{"n_head": 8, "n_kv_head": 8, "vocab_size": 32768, "tie_embeddings": false, "decay_shape": "linear", "seq_len": 2048}
MLP neurons of a small language model. Each row is named by its layer, matrix (gate and up: input weights; down: output weights) and neuron, and shows model dimensions 96-287. Each number is 128 + 32 x the weight over its row's rms, rounded and kept within 0 to 255. Numbers have three digits each. A neuron's up and down rows have the sign that makes its largest values positive.
After each neuron's rows, "fires on" lists the tokens most often at its 100 highest values on Wikipedia text that the model never trained on.

L13.gate1046:084146126160125096073103093125136143160149174100105108142133172169164128111127108156138112124124134135111116120091111122102122131104157126112122128100163151106102130147129099141109100133127122130104166126081122171132117106106181126133159131137104132145055148092159158108101143122131182095145149115104120141143133070092173123166164186108120129106060134132157065148155172074129124109162111136159142148097107106168129168094140145106124124157121056060082099207156126157129157149136126146098152118080160220127136091162107123106146195157119111108155104134077137097137177157086090065
L13.up1046:227163103148155136101119120146117120115123124094150082145114092125119076092107202151135147140123132106117092177083190119098044158128154137090163103112134120175122147134139111165145173137105104125172122152141097136160119139127166132114128114160140124112065087137130158186135123099100179187121095120125150142147097075105103171140114119189164089121113126190110186120127090153151128107135109192148065115108097135146196147157135148150147096096045108114123087225130146092064088167111122178165092073134102121076082104127122105152108148084105157143120129111120088141097092187132141143
L13.down1046:138181122105144168150107113070110070122120111068058037111118147147131092125088172165142165122110127129130104097107166122124094111158110150102069163109166065145127160186130137142080106129150120063139104103063134123151127130110144073149167125142155120178164058180097130129152177162080183122143148139082156133124078061145122110165102182156133177137083178158139103052126106177180134181162151152104159159142084124115148156125143128113161165165140130169141174135086158119129105124159065152131073173089076111134106111184131140155090105091057135097154116158152162129097098096112134114
fires on: " has", " have", " had"

L11.gate1125:147126161141148145131087125115145126135109128165135132106111149128083218115080115132183059130099098134140119110127141093158095132133145131114122098078147122101103182080153111138153159192128121117113184113169087189137076124119180138185143165141137098112109190141103131095094173151106118152125120099118099105145090085128164101167144127099149127167057136133136091095125161118162147143100140121105123142190124121132081141160095061142191138176139136120077136138090101107158146156110061175210168058115151140155138102070075104148148109169124174140113132141097143117112137116061152055
L11.up1125:124122072104120070098109101105108134119100137118089146028136120129086135109116140125078140161121114076071142131081209149108125094125123149146148103187132093110130163129128134148126122101084157115085175105134127082111031165114144151092097117203089134144187125135077143192136135118094100164104114139105098141125107146175095150100081055142138151146118117139087088066128152092134137059166085147102158113115145137104156097082147106104112127088144144174113134114145177120051079126139120129105172173169108127138062139172135085136076136033169121088134164124136119121117108175140143102
L11.down1125:076147131158148122136152152126140083113166165111104124157133108113142116153105179124090165064117116060091081101123133115146101126058118108112123125172090169172118148134192098113103106130106072085130119162147110126074107091063134136125111108212137123124172147133138188143219136141098121137136137163142083202147072121124092081116130112198083162161157133120101144063162094127080082175133152060131124129152130146099213133136193136128131118132172129111183142136121150130133096146107099128099133131135104170160096158176114067106107199079113088089182099074103144132166101128098066113
fires on: "4", " has", "6", " have", " had"

L13.gate163:075140165106121208188153182094070122107105139121210070157149147180081175117127104116148129157109190141131141138092128118156051118154132082119179177120130093118112168101126124167133099151153102138130115121135126081167193109124179166144114148195159117102103124149115195117170142129117125095105144097151095187169135143106100152157155112120124106078079104135145152104150148130181107056126111101136162118124128212167179177170095110149145116126152082116165154170155122109098169095139184128154131063188136155093120125131149109115096101188129144160134102143162129170082089155148165121
L13.up163:136110100146098120137143120156155066139100109152109096187131146185135152177113147141104133178076175123096103117119091127158087149121191118197118168111112111152152150120094173141157157186182107120171141171056164096138168113160148154168125145054160148123115116110156137125153082163122115048127192124148082173165100157095161101110172139090068146108153094158129089121140152056197136121130119165147144122187137213092173160180162142149173125130092122107134112217173107122129163098172082143135097111124182168145122122119204129118137102185136170105080128163097141138153130080122140134
L13.down163:062145092135126093137112102112134102062101118124092132163183140124154097098090136137142094059134198135132130165103162107111161127099167054084128097105138117107127185097142133153123094169062113159143098129187064125107151141155126168157146147128144128129062131136121096096093080159111092187153108133100162149171112131142149159057158146109144183077170074155125135159126117159053111101111136116154143112066134150090132117121150081097173120135091232117129185129186142132160116112127175115114153084143135111046108108074195114081139148124191066133151110160170158096117128128101163143
fires on: "2", "0", "1", "3"

L13.gate691:148146107179102140163164180109132112148139123131113088173111176161140163170081128204110189168101125106127138137060119169146042128140137088165143143137127057118148105126132124116123153108150174134140080133115165144126166082099156112115138109109171142099139153129137131134148103149211130149153165136093110136113093138119082231146130166105088100076118127137124152170107147185143150116140164109138138152134083167183133112111140111166158184163119140160168124211106119201127099151063131146158131117116123213144136154148152108081121142151127125070158176135142173161096083159195153153
L13.up691:153101134129071073154172134100135092112134130134132098115175167197137185148150076109099207128156131122136144165092125112117104096154122180132166117078166073115084137123121159123116149117171195106130154158099220165140176119075131133157057095145171089161126165106135149124177122159141103135148123153153106150155088159142089182097133094124091076062065105079148121167133125146183086135155138121134118111133125154153176154118118101155047109154148147191186144162116136176093191055121168153168110147169134160112163082194204104132077148111110118091118179110136141175071098149175167106
L13.down691:124160131095064183117189122113170119110157158129152097156136149156148095154109110166145135164092112111089181156151100157151114126120101091166174147135104120124127132146152105172149161113097164113187098105118108108124190099090168117152110172108128126129102206120173098180110077153154131145140188147083154088112092143100102199078143117104123099161171154139089173144148124111121127063150175127084183115107098138176076097114097071129185158132073186143118143151104175143133098145104111101125133112161148153171113142106153120086151156198213129103135080110172089107098169121116159134
fires on: "3", "2", "."

L11.gate876:136054143168109105156204137180116101149155130092149191118170155124156150133143166144125065214134159188111054094073095183126091157097122063124154107127064059152132145116124136170109135142066117166151081141133187126127153182114073181112158174114133144148140136135053154226113121100159108165090125065158109235164121187168174144100137121115116179145172183063126114106154140179130109073112128120082123124132143149158145090155188107123144160138086070159079223096158130142089141157169135100165165079112117174109152140172123139104128129142134143174141109066100136103109144168196150105
L11.up876:157139116147104163161167101087126153129137165174137128178151097154080120154152165098129144141108156145074126163136129084107080103138143099142189136125155143119101199074107173168096128166104102158134103166083154135149178122065151162111149122127181187129109079107153122190094190166169072156149132093148108131187120084160143139139104101108088126100073128097117148104165178201168127115074134200144142190048088129124228104118105131164176149103073130114161152235157149117153158076121159139127124118163136202085121146092192120175079119184113197068118119109117149155112133095147165154
L11.down876:100133123099140091077121118169115111083127128127089156033089131077170129117091134107144128135097080123194141089155150069107184132090107174061072136134106193121133078181139111115128131110126107110080146046181118179146042173141131098109085127107095131185140191102125051044113111136102145109114099128077143138120106136134124113134101132167091120136127161163110119126097120105115141130159097067140104125147156128147055112125097121075116076086155140136103128029095126121153095168119094109149173164100119024113142072093089145092181113105166060118138145137151064127186127148143086121
fires on: "1", "2", "3"

L16.gate617:157135086109081193138126166151109151171110144092140154079145143150120154134110105179093126138135139122155176122093074129093119110079147128142130182103168106112163147179140148136102169146119137122140148113092161111166158078141137085171077097164152164083104077122110129162168102163196139105131167105120094128160106116123113143155117137102082129094096082101196101140113128122148120134099162130129190164131114117200167131066091116165133099104104101155066091201149133138156181121139187093113084137179103159080068064154134124088121175068124086177111130100106158135186143107133149154
L16.up617:169072153085108148132172184100100122108140147141141076188108126155102177165158134147154090148091193175068147144125136136118120096134101126125156130111131122077148156108079059140122114120156122139186140141135168068155183056106052183140146155129154146086092147107127114137163128092114098083126182179141131117102091171155143169161142127146133099073129113155160152166167140158121072087186160119149205091091177102137165158142123081170155114082130121123168147164147091138129146103110176154178134107124136199132128152156176135148144144147098100152087112135188110150069137173147108149
L16.down617:182072130141118145113170143163145092122169131089152121119222119110151115116141123177135134132111166127070145074129131106158072121135100041036160138113134123184114164150134081111175169103114123112181091133170150168132133150090129171136135172145122162136093134155141122125156077092133121214145179165125149130151159153121099127181148125119163136116188110062121135147104129164115100109077106087112123112101187089190170134092142098152143136111175118105143212104114130164134109195189157145102067081140078116145118165142118106164170129116169114191082120159148093087114188187127084110
fires on: "2", "3", ".", ",", "4", " Ch"

L13.gate584:126132138142114142116136180181104185202095128143111125147208100174078163216051098116108121158105118104111174178130182170122133149130116133118158180164103125151119168124137072114146157103157173136084092124099132091139131090095106213121109113126101135169143128138088145142068137122111159097123188118111119136109100120120150148136190126150166098154154116120099067159155123164165145078137103140187200127058087145166158119165099124120129124118132089105111141164149166159139141119103162142163175128115155186116116103174113102114089079093138077137073142132114152151162116089077120203
L13.up584:143182111090117133098147121095131150153140053156115109150150166132101101127167144085142127107106152136173123147124114045150156074075119094093093138143143137113123110176072092151182135075091146152132117169138120095124175135073194191115142143128168074160150132124144077095083141140211130153120125092151108128148149094120182147135115111040105150139079137101133146156170107142166046106108141106121084091128151163119097143119140175105115056157132147090128148190194140157135173098082124174086108072114141178108103119165171159154127147136074179129161057191145112187110102101145184157
L13.down584:167136115117096108164181103185105167169088122110173101076169070130066159154082145145151180093163098120139133106102105155152160108131108140126177130076137138079125062198127094094149103132088132140114118118187102158141068159180196170114185153104064150124140143145111132109122099192141136122129122115095141175134169095097138132099115127106087151153114138149083156105139155160139092137071165165131143148099167109183109123119089099099186147088110073051099173096103177075149157094168131147111083101105165130153149118202070089147138072185113159108108121116184122123157111141133153104
fires on: "2", "1", " "

L16.gate286:109100105126089093120109096147131089144145169171165087112184130157161073132136131114129205102177154144094119121176095135105078142159117160126112142137101097098169141151106063190113171124080131102121072105130155101153103156063134089155127125117140142100135122120147169148161163115127147129182139161143127141186134165084112061133099148199126138119127028091139124112179165082138167138165098177131176142085153154184078109114140139144114069114130104117067090160145161167150183077093173115135082098174119116178084144118087198127142133064134122104157075077194138189181072122127157155
L16.up286:152155139109094119120121112077140151067143134113152151145081135135066113185113109143099126140138049087185088133090111149169129180144148172137096103105107161115131134087138117159169089080122123141118221120169126141117179158129143128129134151113127131132127122128139118143131130156185101080103167172146121152118092108152147101091095126066114087077131106104164105099091110131160125121152192130136121159130111133097120093103103148119170151117046135155136077158147084089060115082131119164157226050053127123117133167156162139150119132090110163121102126042059132093123177137117089121
L16.down286:122166157127094141062149132082117119139140097145133114115101070180126130112158148144136126175116091081116125122087127101176125141159130148142093112119143255122086163126106132140155148135148126160084113158157086118133109150103126100060144086095105127105082117141132127107125155134123133109109126060083217134141158136169124211095120140145103123120169130122135193114157081151118120123158059129152152096103161128186152075130087117114145110164104132117092124099151122102163128082104120103068113133135140088165115124155135137091075160169135136202178132128101141200150104076144104130
fires on: "1", " "

L12.gate445:169147094160099117084134152196143114183130094139114108059166125178108145134130143142151140104159109179176074165149108094124063137101103148148078165174179168093081104136168155116067081178151107139178078141110131096098102145152140207117128071152071173134116116070183098127134136080203116151123167135110110108142148171154088163118105179126150149127110128151128132071142197116155111126169196136145120081164135100084140121180118190153137066102105123140073135142179076161141101099061145143132179196075146154103150160157163144129103110144135143118141061130139136129188076133102074045
L12.up445:100162137147148158115104154112135099119132125112104047126120147074151091142105048136119051133163072081090133135110125136080130148132179108088107108126133175102131125088205151146111076112135175170131101147149139175064155126120130155145089104151102150125135153110135135154060140211077144142157137148117068100128092094159132179143089140111127142084118154143039132128109097097123116109158160155112128138174141132149061149111167108153153099135104160162104138065149101148098027150145159121142118082047196174116118130153120166123173134186099126138224112134124181136149161134138103118
L12.down445:116171112105133123156143124118162126080138190107110083121183120144089089174128139103124126113104156049164125112087145096139127126143148093120190051199135199153172111078143130140157076121120129149057180141112120130197145095117167063190183075117251086104124133127073142133110087122084057158124079125178172113132109147140124167099148112134094128112168217195141144154178102139077153048106137121186166148194123153140123095140159121095085132093145133158120129133143104143192160091103143122094097151123085107128098168106143133093110103147174133105129147138168172117112088162123144151
fires on: ".\n\n", "8", "0", "9", "1", ":\n\n"

L11.gate1082:101129113164147156122127158115163109136091159148113137109160141129133113150136127093098120152171194134141109106178120104106120142117078128184076155161091076095164176106134101167104077136144115135183105062124148115125052085139194063133151141113123122083093143144130146122167168102134204109153142136124122181166176146133124155147079180156137121109081138152175076083108157129154122116109152133135126129144115156087167092071148189149112089159171168135093058080143097166105093139194150057220148109070110190119172140154108156129110131104140091050166079121128152154128136136057085232
L11.up1082:139135162095069142150165212146110090098065146069073089107102167142134142108148157127085108175110120097171140121181083065156124178121175156191115131135164165123095191114115118173107076117125145134190146121156157133119094126114114144105118158103120143136092091121090092193110102086169142130138140140166163105115131132163109131097137146157138076077161163176073129149119153135136173135164117109099123181105080188100132151106075198160182078103108093138091138071136126137130133171144132048131133126059101105166087101143103142133131133133115132143145135165095107104156127105069054130
L11.down1082:093116142112156150069158141126141124094129138108152176067128096072138132119148146105141167089118129102090134131095144149106191165071139152114158126123126094139179108134112104164120192086146122108151176127157103111136176135119123152150189151121135161106092078140088059174135090112144058162133099125137162136146099082097085174099149186121213123124162170160142169135123089121103117122119086154029149110043143139103047112091168110116156113102142138142172175085139121125136153146129141102101163143166152122149086167096139088137097126192104115150116130201124158083164120176109129067
fires on: " and", "9", "8", "1", "un", " "